Part of a small language model's weights: 26 layers, 3 heads of 64.
MLP neurons of a small language model. Each row is named by its layer, matrix (up: input weights) and neuron, and shows model dimensions 0-191. Each number is 128 + 24 x the weight over its row's rms, rounded and kept within 0 to 255. Numbers have three digits each.
A block is one neuron, or neurons of one layer that tend to fire together. After each block is what it responds to, as a language model described it from the Wikipedia text at the highest values.

L3.up6:166109146111114138116114122139140142130144118110135117116082155136133083166078116156124122162080127110099111106118106172175132137118131120112126119155138143102111173158102137123120167121112156057120105141107121072147095133119141129132124110105110162091132086123149142129104133138105123123115114173157124110163170178088129154133112171116121141124149140141119156100093182124127107125108112152132151116103115126127160139105111113119153110161136145123169102111107096110127157096131087119128154165167080107151119106098163161128141128137131083125113190134161136140163143127107124082
L3.up89:167143128162218151153159105127152083154092085171118102111147128092086093162097124124085119117092105156129088147185131159156138124146150114111138117119131132104132170151098111126128159123137154095163121184177131110106128126113151089152105134154099149121159118138154099109102144121126082157181135143109134120139157136135084092158175136117118129108183126116120144115122141141110117150140129078116108122136084157131143151127103105093110136117110125132131143084104116136111136117145113080127121153120127120112139129101133151122113120148132156142133119107130118154152130162132128103
Referring pronouns like it, this, them, himself, same, often after a comma, plus not and would, and pronoun-like word pieces (it in items, he in heart).

L4.up266:133129138169173140106117090085088143084156110156124128122134075140152133139123152131144071139121128142112137033117159120138113092087086113144125109147140123148144172112124128119142133120125145172118116115142153182120111130084133130131159135137191148103139139134154170144157141116115111130176107099100120100129127129158129089140129101106121081115076120162123135147112137096097137131132119088093101109136111151140135109159136149136143072130084137134168120127154111151129142124127123143140161159100111116146172147152123117129136126119143121087137134109123094112170150096097140115
L4.up302:152104125131154154134155124099148098088103146138100135128152103168181096136157130157158100134119073135111129120143139119126136102082127167154148139124150163153128074134136178152121177093121100146102137114157144126127133103134124108141108122170154127107115103144135146139180152150141097146099072090119130123113114173154135126106173105115130115077113124099114144122088085144115123133094138084118128112140128118127162146121086140137155141136097170121155121175146125160136135138130154070136150125114140117105123146182129093143111105118145126161141146129138076138145149116148167155
L4.up454:129174157113153140135146136088155110137117128133104116099145107173164089164125109098098081158122115112072129152123184106111087086108154130132144115120137175158145109135158128115092133096102106151110147124119107111126151125086118115144149114125124147068134150133122131121128125097167148113147134141134116140129113111125100146147217083159137104150101149131133144122128122145161094096133134135156110111140113077168123145123103143137061134133135145119146095140143090114115119164095112140132186127116123119172099162159100147129153119127149148137162097136152110113131121115108141151
L4.up542:162127140125128108157168138093144125091163116160128119122128115127140114152118113134102098132120123121107121161141151143118112152101130120134146120113127150134131114120097115151169144118059145129113107159062116112125096130140132151120173135118154105148125096161157118140142091122178147123132122169190096141123112165123126140124158092121138120183146147159108156118155091150124157119094128098149156106138126105131123130078131136103119111132129163104144097084144102159123112138137107150112146141112114076152098128217149189146114110105123160162149116145135103146150126104100135173
Roman numerals after World War or monarch names (World War II, Wilhelm II), and single capital-letter pieces starting split words and names (F in Fiordland, Frontenac).

L14.up54:141153148095151142137101088135147146141135129142118124099101152137114142136132146091132102155141167177150098106123140136129080151118130161138128180131119113133125138144133083078137115127134153128141148173102150107146147100132093126129093132068104150123207150133137135133136143121091142121153117185121139153147113153103089116169087152087131110137135132149114127134085133115120111136126080119075103142100140123136122121082092132139106154147106140104156122114124126182116158131148099082135130129105120130146168134123113135112171124119124159173064131123108126092151148107079128108
L14.up82:146154153095106135148124133173097198142146138167123168140128164119096108108123121085159152146138135164106095117115142126160119095138112174137120161144111094142146114136118137107143110110129161177097138145110121103146129103135090107098171095082131153175102138147128125164139133131097119125084166175177146149130107137136102129149061121094095138099115105112134180127089142147124110111111144147108088139116123133133096140122085133160115139126130070115123160141164130122154134155121111124103124101131151096116152134123109104120128146126117155125140139136122161110111147094073130098
L14.up110:129124121108122133143112118120141138164154118094111152135116161095139099137136161096126089164149145101133146082130150172131147136112143131163133154126120128122080116147101132171089110093149150148159131166112107064168127145143175124130098141101102124141146122152143141129145113123156106173094163186125114149114083145096105090153085105131132146141161150100114151130083151106089096122144130089122109111107119132138114105143155104150090122116089160113134101104139103141156146112198122119115145141139098140154131123125121108141169111113100125128103104151120117101160143081122090163
L14.up279:143101122127139134174151080105138103183115129139153117108129135121092099102120164110137117109123151131136103124119176133148142118127119171133142108126172128137132100160090118110116125121147127167074125167130182100150125086123128140117133088103152106137141102154149138149132065133098146126124125159146124159107138144126117126113075161112090154091136132140117140117111110085123057124098096117116112141112138084149104084120096149144106123153108104117115117166123113168136173133138130126120143110126143154167113141127155190120169103131129129102123111179096158082124146155143140151
L14.up357:160129145144163142152156118080090129125140112130136122118152153127123145164119116098165094122099122173150181141128165140114115087099115141146146139129172098127124064133121137125135141119123129195128147136105137134139137122108142127101113136117147136107108109144142120153102098179114126121150098155140104131099138145089102104135100130097111159146105156119122129134128125090151054131123127157137072123126137139176114115089106131129083126107115130130114114147090123182151115146112157143109123151129129151173132140168099151132140105126123121129169086171188180093112155100141110104
L14.up410:110139154111130127157152116119087104128201155121129134136141172110126130148137166103129081153153163121109111100079137137160094128098151162073135133122138116094101164153097169140148110125167109146151138144107119126156133089138081123128107120120093128125129145155084094110157120131083125153130143171171142129154119109125123116117116114127108159141135143094133124107123116126123095124146149138105110159149143131169093115120114142157134091118126108122085057132153093083126134160136107129150119080133097148166134128072151119144136152129109092145116107150127152104141172107109089142
L14.up535:140115122138113137141115121118120142139110132085120129116148108129105120092152122068171075177179130109129144075154154121140134085143122132090136092095124118106113097136134137155130143090164136174128149127109144114154143115146143129142136113152139102196161096138114156132158115143094127143110117153121128168132090174088095134156125112154110154142178132094128174123108145160088103139136092104136128099115112142156120137142115129155115110141092165113130097144119075116136104123174132143134153063128123117114123124155122128149150093107101142159099088154105132124152160097117111154
L14.up762:143114095144149161174164084136138147131100146150111121099128161121121148164152151118144120097134111158149074126129142133109161111105151150126126137149129124170125108130120159087138129130096137170102153168118180069119141125165101157152127089129134123141148129127119080170105186156139151142105136143102157143138116113122108138153098105053108148097152105128128155129133109143118101112152120105149110112095119095131066111145095149167081132135099104106112123116127100170114141164110132136149114089094117148150121164100169112126138131095096109152137122134124137099154116137099123124
The last digit of a four-digit year, especially after "In" at the start of a sentence, e.g. In 2018, in 1887, born 1987; also final digits of long ID numbers.

L4.up478:181169172125140131140085137116144140102145115124170125070115136133115128153140103143156098116108133100189123134175120144139116137140071168055159111137173089090110143111125101136103152126126105071119139153092130092139131114149132154119130107134156112125170119125137162145135135141099140152175130162136092123167126149116145136151138143144113175148146162109137116105109165131129127150110135124165120131111090170141123117105175112131119111106117113113138108152104118095125137123127105143109144131096122133167150152079145164107149184122144136156143092114128156146125125152091107127
L4.up557:144155143095134117158145138081128160132142123139114151124091133146128145117141116074146146090136103131150117145144121165106113094108102109135135089135125166134127129133104133160137142113166081170123128153064110109110167114106130149141134108108122126093127110092153163137161162134171116104137086119163085118125136141096083097124197080131106140128161132131119122100174131158143131142096119110175134114137091141114145147148077121106119137126126124107179148153158133154116124141132119176113124110117123136150128140124079180129152118112133160126169093144140154148147122132064119142
L4.up562:182118112098142120168145104104157140080156105151119144118108098096151132168107104097131141120167109085161118145141122151105133091114072156118123096154129151121128086138109129142099160137165108103136116155108086111141133109071126142180104129152111146080176091142131141115123125108149101115115133150174087105156137154093119088097115160118119136123164166123124118113180144136138141129150134107196159146108105160139156146150084108117142130168117115134171115118118111147146146129140126139132124138101128099172113152097131114111143154106151114126147128130139138143183146134124142119
L4.up608:140155133077141113096084109130217144116105103137167153124111134106103136135107075088134147144118145103135121114133125163130140104108093144126134129092151108083126153149138129153111139130159096084094117088117081100151090133095148153146120142129139140124162097136125116149141102142119084130155133152177101112170169168107164117133127139155109152127120136119099122102143165158106113141133102134149154127130141229121147137134139085114136141133117144099163112152086138165135129109142125127116136134141146130140147128124109179115153117141170115111143109128148127148135153156125122103
Function words that stand in for or point to a noun, above all each (each other, each stanza), plus it, one, this, that and but after commas.

L14.up12:118108129086141090115122182122166144140141127097140133140102128114075119142132137115128106085126150174138132132133088131160098144095114127131135083158133147088111122137132134144181153114155094156148155110118079099112186125104144110112142126181118187138108113124109119155137147171131104159107092127152097154122166178107099113065100139141131117107179133134132163093168113143113123139124135141145127129119109194134140140139132121121104106157133136136124124115119122137139112147105131147156170190151080085122119126153092165131143136129142143130135132122106128135114142098163116098
L14.up254:110102080112154122128134110093161166158128116110135132132142107158137123096145149106178127108140080123113072131117128097126099127149128142105143106167121125134122142131109125126137110128097139185142108160124145098108131122119132118149155114145122157163129126159172145139116115133160140111159100091138118171131147108115121107137110088134150082132202113159142163090169127089105166139154175112146138151130131111147151118108129120132125149174121130104126127170135114138115147138156103103159174104181165069089107141150118152112128123112097144127141118179133118104070122099124119153
L14.up275:143078098133147155115095135127147141122098098119122128158131117154149135101141133128153128087134154132100097153121129140189129119094158111136150098148145180133134114106142149169117117097112120170135135108191108131116136125084120091089141100161186103104101129118178117117148077163155115153140103090122121133125114124119129069174106114126163123143162115168124139138111107123126120144127153164174125103117112126133161129135131121094135163162111129096109094107110117142093152118171112111128138152162142115080139157140137160157129132140094109147126126107145087131111167127161103170
L14.up340:127114093123112107121117152135142148164109076113118136116111137119102114151119142131157139108147170079123161125133102145106122111120087098117116075152101155133153124130114151149116078137122127173136134103149087113117177127161165124135143085111158119173131139159123129125148144162161117071121143124117133149128129130161111095137134110152143080150098095186112169132135117111116158110129149117161111130120109122119125114132103126113130168129118126101105098150127120133140150156141108118154188127127133118103119153136090153150102133110076104110073151135091159062106142103144129194
L14.up513:110120134120150133112152124103163141089129154145149119119128115180075103145163112112152100099096116141082104140138133153154118082050104162143141108147173142143140114132154143170176163107111098169123097101138132111110138110118119114127142126115093130121123129185094121147170130141115110119094116077119124130132130168079116137159155073114129139140125167164118118124128100135121141134126155163119111109127098104144153140092123145134117132169107152127141082135160117135099136167074121106153114134142084095128132151124113144138134118128170146133122129114140095127097120186167138139
L14.up528:134096078146157132124132110100171161156091100160115102149101096129097127126110131124127097136136091105166110146144124158094141119115165126124141118143107150152107145137135113113153098130117123158158137173136146146126154118096150134123122119144156179136131122148111099194108098118174108127135111139128126111167150138129114123107146103117128073160160079108161194083174136103134086122054111123156125117141092126120132136141126075121118097121111104139160142096098121099140159130161089087136121154151142123155176139113102138134117114140116147138156164150124123123152140133116109153
L14.up538:137110102081112116121142121117163097109127123154122154166143087150087105110135120119145124096106149154167101176117125162105128095136162141129123111125084110099132110102109115122168132114177103141128106130162102096106138166189124118123176104168110148147158092083138113129143109136175154163151091073141121151140131164104120081102114112137112119144155128175115122148156135115138172140105102109137113138154141135128147119110127139112120163165128079077114112162097136144120133158100098070112121131110160112140131124138122136094130116113173145146155082137129148122153112118113141112
L14.up696:143116100123145112132099119131128117125071129162133130155141108120155094110118184085149128164109146142117106136157114158106098092095139128139123111141104111135160155130110132141117105141134159119128144136132107135078141116114148144161150075105117117148122133203112121118157164135158094141175128110113162135135135096136128074095140128118128070108141077126098122114157129130114121159111141151152147131138139120098140118099163094142123195137121139119087148169100131142150126145198110107125154113174123112107133147118095144142102158125122142127103139171100127101113139128177102176
Mainly the word "for" right after a noun or verb (looking for, the idea for, trained for), including word-initial for- as in forged and foreign; weaker on "on", "sh", "after".

L4.up23:110134136122123113099063123107135172136121144153090157132097153135140126155087092104160152117130127101138136127151114120112135133104127126110119114192119147145135094178125147199146127133172121156101142102105097123134155139093147125093113086127142124148115108105126109177096173146184124103079139108127113104128125110160127133072098075137109127138110131157144141105139117147163131143116127116139136090131149159114144109168108127094100154143153133134116119124117134168104129144146142127145156090134121127147098145119059144129155132149140111117182081162110104134148106141161104137
L4.up396:144131142124165123111111104125141170170092103145078131129154125132132131123123149082158102091132125112142064091148128140152102101113142091117113083153169142090151137149132133156118129139136115158152134155134124080119125127074121119133171067146150130141152124142188086149119114149102138120140060102112141116181125150127170114142123105095127124116126122141125135112147142146078114144151125121157120125121118164110107106106075140117102142147121147115125139156116124156104132147151115155142145168164096107124112150090093146124127135137134093142168174132098123078083120104125129138
L4.up552:098102128132144127108116133102084156126146124156121131116097128112120137147143179089183136067140165120102113114122160124153104084065127113114114105190149144134151095126112125165133115141128113159126132139148138109135167141118141109099133079137165145123130151137165124119162092220189160133131105104113128119107102129146105120102141058155117113136118140154102144127158136136095129138119130139140142132128100085100146131140082163132145131172122173113121141162130114112111117142132134160159123133147110076101110149120118158113129124113109158129139138160135123159118153127133114161
L4.up629:111098105138160118129153112087098105142136145148096139126136131162107150131102161126136074080156134126126110103152134186111116117137126149095142090151109127144146148165113112152139116113114144188154128126172134162116129130084150131126172093145139121113132163146165103147109132130173116110125094095120129140143121149156140145147156052123120092124154116168126127117125110143112140125121127104104108110122160091091149125165088163120088161152113136119095152115118124140126134151154158075167159140127126093087139149117139187120156130113097119102125165148109088110142117116174125108
Prepositions starting a phrase, mostly for and during, often at sentence or section start, e.g. "During the", "for Best", "without quotes".

L14.up32:097094089130126092131149141142159125098168097083157142094133102123090132135101146094136142115111174094171127091117121142098117132148095177084102125128124088126143122132095128100096094118147126148164143115175131156138099122133164138163158134123122139125132129162115113182142122093187129121186133114095132131110144136096123145109128112113123084129149145144133127138138097104104099106151112067106171097115156109142137114128117132158141163135107143119144127124132153129135159140128137078120129148107097110123137170151184137180118100123149114095100161145117127072148144120123114135
L14.up224:142121124111132129134114154138141129100166115130134150157135145115141068138133116125148155090113101136141126152084142094114116120114217139150129120160105151103097093153156128076139109093130168148106157126128170135117135104108090149151087138150124135066132152113154157115138149149120163125124121127155116113136140147151125090132122172102143091173132165140107152123182077144184114121074159134148109141132087139133130104120165151122130118147132156102113121150072103146149115122120137087136138118143136124165132146185113136163150173111120108116136145124126113130148140155107142136
L14.up369:203164123118122145127129105155184107130134085142109144055132120182139094129106113103145128131134181114136090115124143120137115140129137121177108148154106088110119140186124109108140147098142141137139158128124144141134097118143109144117117140080159139112119133145081159190117176106113125134157146152131109119130117095153145109132150120124138113126120111119109139134105103091140093120121121083130108129108110128158142112102114128145117140107109107114122160103100119119141136163152110146140123099070159170111155160209157102126106148109110135109133096128173137093109122124106115134
L14.up390:118141109118127154113166155130156107095119126128119137075134122161120075161157133151130143113116156107136114135123150136093106084091103176145133132127134090082135159110141144168135131101153123145105137113161120153130082108134134158157109164108135122087146124150087115133147108118172113127144129130122093113140120157095124121159199113103102098129085155133114078149113104162128071110093091117133094104131126132135151127145099175121138132140102145127123110130125139193160120134112145107109207116127127097127157139186150132143094097117143106135116131119140126146127139168143128144
L14.up411:118118160120129093099140169127127131081166135055137145115135130100106135161122177132135152081104162117164158130148162103105097119123140185061137084141182117144148128130118148150130100129116089150116119140128123131121110100118116144138125145140086132087100142141137120135130126112124117090147108128129137089137110109102125161147118090103100069142111141176122047143114133118119145130148151104122127150147170120133150115144138157139131180139160117129144106129138174113133135133120134113122123138090093102120110145155166109177124107100126127085134140164128162160108117137113148130
L14.up507:145124168104151117105159167130130094094148133063113147118147073107146096163126163158103126109104136144114134126158174122156117099126151126113143111152106130160131131097123165127095122096135136156158147129144127106112093114130138131116127121188116119082112110103063108113170163155119121137184108116105110090138120160134068119097158166141117079134122141143124127150129113107101135120100148153134143125138148115140146162154134118137107132140134136109091112173114149180154131123115169093151122168103093106112126136189150097175113092132124151113141148138125116141133136143130100131
L14.up608:123136159129159112105120140094137161098120177142158098104136084154170117142143115107175114103124145150133121072130187140128101112086121149110129143120177088127139167107132116160085168101104114137126107124158137122120080098102152145117111121145113086074120168142112152157179147132143123107156142079119134126124087125121111124142170114098135090124089129131129072129130109118089146125149127157130119146132133122139142118118128191129129152129111151145138136124152175144137077129120126112114143152117135125113150146151146124124129128100202125135154081119135086135096130133118165139
L14.up690:099161087155115144129154142127138113147157129134156133147126114111117099107149119125172130135126135081142125131110130122148136142140090118121137090152134072113148152127128149102113099081134124105156136142136136145156117113210139158153150120092141139109117110187101127143109152125179118106122102110106122147116102114085126153106157133160120106140124113132113097146163098165147083085118140111144136073134072118161118148166153144123136127127092126097148130099130150121137099164134110093108097047150110161160122122146153160137096123119117124124127182100162111128112163110127128142
Lone capital-letter tokens starting a split word, often after an opening quote, parenthesis or heading, e.g. "V in Vivir, W in Weeknd, M in Matsumoto.

L3.up215:137117127164141125128154148120129089101104122153126094095125099128142103145118116075128102129143146146116119157152137110126105100142143125132204119107130084093192114130175091160148118138130121103137160131153053120139114124116095150158132102112123118143172131114091151149098144135134144127157179124117109125125111091123121097157156100113103141140150131165118186103115138110151127141105121103104105091132127123124118200135144140128138213132161130132115126118107153105105139140111114130087166127122123121098140119140112128155127171113094119136174106119131122092173133157124134142
L3.up352:171151094106145173136161107128121100084134120120133133128163120124155121129175168164120088169131108086135110135132136143115157141139159164115070122130134127132086102119087154140104174097155101136134128151124149145103107083138177107119119083149099146112140129124102094115152123150104152160154102106111112148130124127095143152098125181112114148083160137125132149138099102088112103099107128124099140163124140127169139107092149153136119075117092159117159113118143095128142137128151119116122099100126087158151131180114127149142125108115142146136121109169123123157163149109111093169
Single digit tokens in the middle or end of multi-digit numbers, mostly 0, 9 or 7, in coordinates, FIPS codes, years, and vote tables, e.g. 76°08′04″, 1977, 100%.

L3.up82:152118115134134144183139117079119159147142111117138119130095083138097126153151140139138110149123136119128149140136149131144115133115127135042123128121134143152102118128117150112097133112121160090102109145126132112125165140141186147141157078149156169120093157112158167193123110143179131138109098101142120133155106096118146118133112107101123133124112125198113135094139153114142129131140165096149157125124117118099074122121156154113114116100124119127154148159129125163060120131118146100146120111110094104168099169140116169105141132109196120125138084130125121088143109133130124144
L3.up509:161085105127146110126168117064152147132077098155112156145135085130127126114124177085184132126106117164092142095133141133133136111120155115136099114126123110152160135097097090147115131134152145124106113132124099108101128131134162072114159124149156145119121111127153175155107119139167114157143093111170119130149141087154171104121124081137122107092122137178114144115159141144102132159144142113134158095147100098101133119083112142138157137155134122121138182144111146155110135163145137140117134127161087098119118145168096146116086128112125185139134086160114122109111127107129150152
Mostly the prepositions on and of, plus sentence-initial On/The and title words such as Fort, General, Battle, Lord, in encyclopedic prose, e.g. floated down on the, Commission on the, # of total.

L3.up363:134150116142159134115126128133105100146101078136134160101107091109116086133144152079158122114087136106117115113144155131131124081091132155164110086187150133141127100114142124145084123108152130163138158134150095153131127116131152157135144116104177113185127134152113105142182128124172100138160099132089149100123113117128161103116174109159122101093109087136097113124129132137096085157178117104131104119124120101115156134136089135139100151133093150141104136154118143145147096134175149120153117110176132137095146148139131116161107096116106114124147122158162099090123132143145114177
L3.up676:128136104134126139114173133105129126149093143179101119162121067113152090100110150092139116142132090134096137093128130112129124102055179146154126110129144120084128136173157123147112117112101129139145151116154131106132137146143131146146131127123081110132104162150148134152116155106188129135095112139096135105143143163139111139127120096166137107158125146142102143123108106121128119165133155150088097092138135060122115150159098132096098161139142128138151177129129111102154097161145178133127129141154120078103108139173121136144133135118162135105167120134167097100103126129157141082
First subword piece of a split word, often capitalized rare starts like Z, Int, Sp, qu, as in Zoe, Integration, spyglasses.

L14.up17:114075103125110161088120119143099119166113148126135148145106174091132122167132165070149167086092166131143098149087120105125156127111145133120121107127118092093144153124132109145104116171144106130086130138138087078103138161143141150132159104122110184130113138152114112161112135137153117139116110117128140113136126119103182111167140092124105128109118127183116096115183096124062143144156130140151135138121128152131113114107108120131078184166136112134111178134115134147138120122119089132093129183118141123135148118108139150147128135124147105109129146140134128124110138174124124077
L14.up174:123147118153104114119114172097147197115142113095157170136101068074094115115118118147138153130061169137154103133096123110127103158116119117127087119107151096112146163110104125122107090102122122166095128108147123142143156112127104140102160135100101176129099120191120115168148158122141136147116154131154108122121138131132124169115153123090124095102139120114155082127155122138095155142176127115115169115131118148136159119145170113143122129157128103104098125131148152159133086130127107140136129147123129114136118099092122076094081147098130123105168104121156147097154122121108137135
L14.up175:112123147149137145144095142142118176146163096079168111070109157136081134150113130129134113128121144120133138112147101149140095152086127100092141087136131125104106164113140132161148148136127102127167153144100143100130160132096122123119183127116134152125166130151122146118165158138074135118167136111100133115153153145122119158129163107126122137141132194115103130074124099142120119155150140078137110107106100184152111130119137116133121116129158128109163123118101143070145144097121132118125147171108098151147106155128076216135151144106138163110128132152132130129135115108114107107
L14.up318:111118126136137151123135124161125160149108134177138153122112132121102111152103137129103139152109149176117114085121119157126169153105112104111130118117127139127156182122143192143123121168101101137150115127131116137118146153129139174145141084117121139153108159118123102148135116127178104108173151133133097087131090126118124158130157102154117140090087086133126079115119124124091159134182086122103123123125139133094103103150104091137140216159138083120131146044181149152138144145136098151136140141120140124124133138116106153118111108121080136117095107117134108127100126132118113129
L14.up328:132125139112103140114124128145136124146139153159144144104110139142155145128123124146131186114125165126135170140117106116141110146094099127127130122103143101129156140095134113155107154108078148152119111117139077104140142127144129183156133110087064124099087114134111164136133130136172135139087133128104125111117105101142128168113127114085122084073112111152103077129173134143118120129161148187131148106122147069117129120153131157162112142114158085123094153089154130145128116130126129191122098146154108063136128135111132103079135164084124145115129114135126108110127127172105161142
L14.up563:141145151146135112143137159157139138116115149152142114091115136122125104107121170165121129117139121108111103113140137135131150135110191121153139138119159084135123112165137140109088152101151148122137145128060142134135121117108114149127088157170104141090079119171136117134106161150152141141090138179152087108128149112114137185144155095177140147126146147100121104130142135131137077134110134129135161106111122119165115150137180104125104108134119096119139104136079111143121116167109137109125082093074130131167127150125111135163128115141140125085189087133171147118141154134082110100
L14.up607:110104129094114094112116155131144113143132156127119141167132161104131129167131158191139198112103149141113122165113117127115088121137117140100118142117136115122153128102132122116110124177110156119098155088130121113141171115131095164108110113098090191047108154115148133151142141104164131129098113129126139143138114091134168128109152108082102078115113110140120081131153142148142146140168144156142144151134085123108114102112168109118121145088139089127124127118152106153159123098088099117121089144156157118149163138126134104115119165085136105130147142128120098148094119125109154093
L14.up730:156139166122145134139104119151132155146138160108122134096137180124108145162119104106135179135113167135139121126106123128150090159104100137110119108121158083123153145133137120155134096118115152140162134109115103117133143137126095145085152100131074177114101136159095148162173139125096121101139131111101135145124138114121127161114146089095082123122144167120121087137151136120123121144197153190097144129111117114126106128122157117142103171132132075112111136097153145133137116145103126130136072106112074086161114127076113102134102159108149138111132109112149134141099122169118095078
Middle fragments of multi-piece words split after a prefix, such as em-ph-asizing, enc-ou-raged, uns-uc-cessful, plus clause-opening "there", "it", "however".